{"n_layer": 23, "d_model": 192, "n_head": 3, "n_kv_head": 3, "head_dim": 64, "d_mlp": 768, "vocab_size": 8192, "activation": "tanh_gelu", "norm": "layernorm", "norm_place": "pre", "norm_eps": 1e-05, "positions": "learned", "qk_norm": false, "attn_scale": 0.125, "bias": "all", "tie_embeddings": true, "parallel_block": false, "init": "normal", "init_std_qkv": 0.0236, "init_std_o": 0.00348, "init_std_up": 0.0236, "init_std_down": 0.00348, "optimizer": "adamw", "lr": 0.00251, "beta1": 0.95, "beta2": 0.98, "weight_decay": 0.13, "lr_head": 0.0074, "grad_clip": 2.0, "warmup_steps": 383, "schedule": "cos", "final_lr_fraction": 0.0, "batch_tokens": 131072, "seq_len": 256, "doc_mask": true, "train_tokens": 728700000, "steps": 5560, "dataset": "wikipedia_en"}
MLP neurons of a small language model. Each row is named by its layer, matrix (up: input weights; down: output weights) and neuron, and shows model dimensions 0-127. Each number is 500 + 50 x the weight over its row's rms, rounded and kept within 0 to 999. Numbers have three digits each.
Before each neuron's rows, "fires after" lists the tokens most often just before its 100 highest values on Wikipedia text that the model never trained on; "fires before" lists the tokens most often just after its 100 highest values on Wikipedia text that the model never trained on. A number after a token or word is its count.

fires after: " |" 25, " Party" 15, "  " 10, " was" 8, "ent" 7
fires before: "|" 23, "  " 15, " |" 9, " Candidate" 8, " to" 4
L11.up542:502460452590586527534455560414581583492564518404503488461573511535560573580616574505508480489539462539510523499458458493528438493467457488468533399593505483491517464468491440473542504583575502495499465515515498469522542456582525483476554508446541519484539460479478355465533503399519459496366461370470560540508492493529543525558485498486536532518466452467435560551463515332382427474373
L11.down542:380529448398494580528519386573491529525511429592514450532463493431397450495389541527529462469542544570503516473489601568503602555540569535495595542467560515505525456446487462601453482497570547577569468572507508520452391552438545561572374486462512512549545519520466561542450559557512522590481547534532493447513514464405485480538492540514441519496512520466492418499517497521546544500554

fires after: "," 24, " October" 8, " December" 7, " September" 6, " May" 5
fires before: "," 35, " he" 16, " the" 7
L11.up592:516489536504625495553514458560518486461475551483567595555617505510460483451582435509444387541551468412591522503563534572470512534481468562540397523489525599634627527538456437526487422522477451497608453448533453541393516524573458548556500579567490505467460502484518525592490503438495499495474501447434484438456552551515485534549482510512497493506499496498529474523527452448486543512590
L11.down592:482541399517470469491493462526448573495484427496505578553488584444594530582402538420527548484546625526463438484525493500557464432506583518539564516464472524401419440476658490481478489436533532513497569597484441483498504474515503491424451412500529518502490484499561531454558541493487504539511510557492425400530517554535441494556596545520535530580505441566557480452450525588423493525520

fires after: " |" 75, "′" 6
fires before: "|" 71, "″" 6, "," 5, "." 4
L9.up370:564410512488607567496543517455576444568540584458447481511557509357468537525567524506503447402507555523598623460504476574630392487417510474483468528459470516552443487510566459413478505503579542454510452549440528484527517544592504568552591528583560490490424390438492537519565495519484476496492522453527525417468520465516594606567517467526440541489493487449480455548489478487453506449544
L9.down370:585522510433472525545354485527512505465430464532466461528480479451516491464453478471551445502486438520452522453423555474562523512480446485500418474517449434500472556555596531457427502479533589457618561578460474469518515495452588487534468644474492518470441513521541472519500496424575529545581397434599477479467547499581431549497473483460506471455535531496471524522404415581515526450487

fires after: "s" 23, " Votes" 14, ")" 10, " W" 5, "ers" 4, " from" 4
fires before: "=" 52, " %" 13, " L" 5
L12.up379:553487516546485449505489457406505567474454582478521510422450476382463427375430481455553446553504532479641507518527519483487494543468609496482511446448511481542567547524554541575442452502443497497540554459406505628469475477569470549547566522649486376469443473480488501493561460506456539498434522551544451487511490531476468490520524537486501521591452450491521540564444513378500516433473
L12.down379:552466477478486456477527525447427501492569454486491537572532568504432580445619514519605410416418522500439503424507457400421477457529482442599518466440514616503363552492501507507516505454510531490449465501501404397544497567465550537465401431472548465459494624481546439532505517487463578473540404460504538469572520533525458435482337510513505531526542500533516596488525444548555494561562

fires after: " |" 31, "|" 15, " South" 7, " United" 4
fires before: " |" 44, " (" 10, "E" 8, "W" 4
L9.up506:468416517513509423528552597541554503549542513444420520518574398367506459483493453416592525489533562559539526488477502492584515555462540487447497582567511493509473426627534423455550503512568480520505491501546558522557473523505469500512566506393519498483424477469494394542503511549511465501436554460438523561513573498481543612567536524425520451575518554493434494500522510485532454555486
L9.down506:395443564550464501529565556464433542449541476465473543481453487464529506493571545532549505478583481508425515514536527489519535463510485540487505388536475544518488525577539578457500476467535479588516457400545469589549451508518549454568560502519469538509463526577431488494566570514485482537476555489512512565593529485472531520526451386527406433483531555466506563584454535481512379507489

fires after: " to" 27, "–" 20, "," 9, " –" 8, " and" 5, " |" 5
fires before: " |" 37, "," 10, "." 10, " and" 8, ")" 8
L14.up84:522435494498541573528512564553468567479486557553497505437532441497566524487551516464490575545494516513497581573581454561528483616493432484462528529438461493429542485579578451470452458515501493466542437430571468524560552467575459530430597498611529519534435468467472494629530486463477455506574528472506527470447575511504468544484533440540454518476459453424502505510505524470462458556506
L14.down84:483543586540519534420390416483549473496501501524495485480447393382442469436406498513481511545527530410521505496454516523453580487504488513452537435438522478459564456495392536540472508513477473537505462414478514532468456511576558410501516512525539628459586449542467538505542552573443527535541562428452522551493465506553535414544522457578513543510557458464505535542516500516397469581526

fires after: "," 50, " September" 8, " February" 7, " June" 6
fires before: " |" 36, "." 15, "," 15, " (" 11, "\n\n" 4, ")" 4
L12.up191:530521476587563554476443500491489495524546459534549407452606457415545424492510515541537482564564496486552586522529502558463513505377476563528480484508500462530540541535509481494542456488499502575508528517491524608477475493522467504473505522476536549483383434469448505558469549519494498491407642438515525443509573462474506508567533485504499504493528387459524480490402448470373417488553
L12.down191:553522525410482508535517470527565516517508477542488534518490521582525475522395512473474448517554572466506486439457459531523477465458569494452522505444522555545419502475481573577426557482603448578369497528521539508460472541524558543516451465524549538481514565501416525389496582520590484543475403445506535522522426416468524542484445593461627407455580462478456505514414437508496496615504

fires after: " |" 43, "|" 8, " 2" 7, " a" 4, " 1" 4, " in" 4
fires before: " |" 38, ":" 5, " January" 5, "–" 4
L14.up469:506492537503516561505573548441404619533471518571434559485482498469430456464478500466481423457552500513532612512499524551527448531427522504483566599407507601539570504553535499542465500502565516486492399557461458426507501429580541473458595473472592544566546471445480469487502408470455454535525511551433453597443559503553498479435533451458463418507416537499499455550527587502501508468518
L14.down469:526504442558493434529529425462520559562492557590493558511464532402396472496459482437491424458398455515492518531492420553486486535530514483518444577458489478517578500422542597480594445606487484479528543451506449536491528510420492547533502476514594464479490442509502521498521558477578527492555519608492502492538561457612546420526490439520508614444526475445659493480504419407499462485407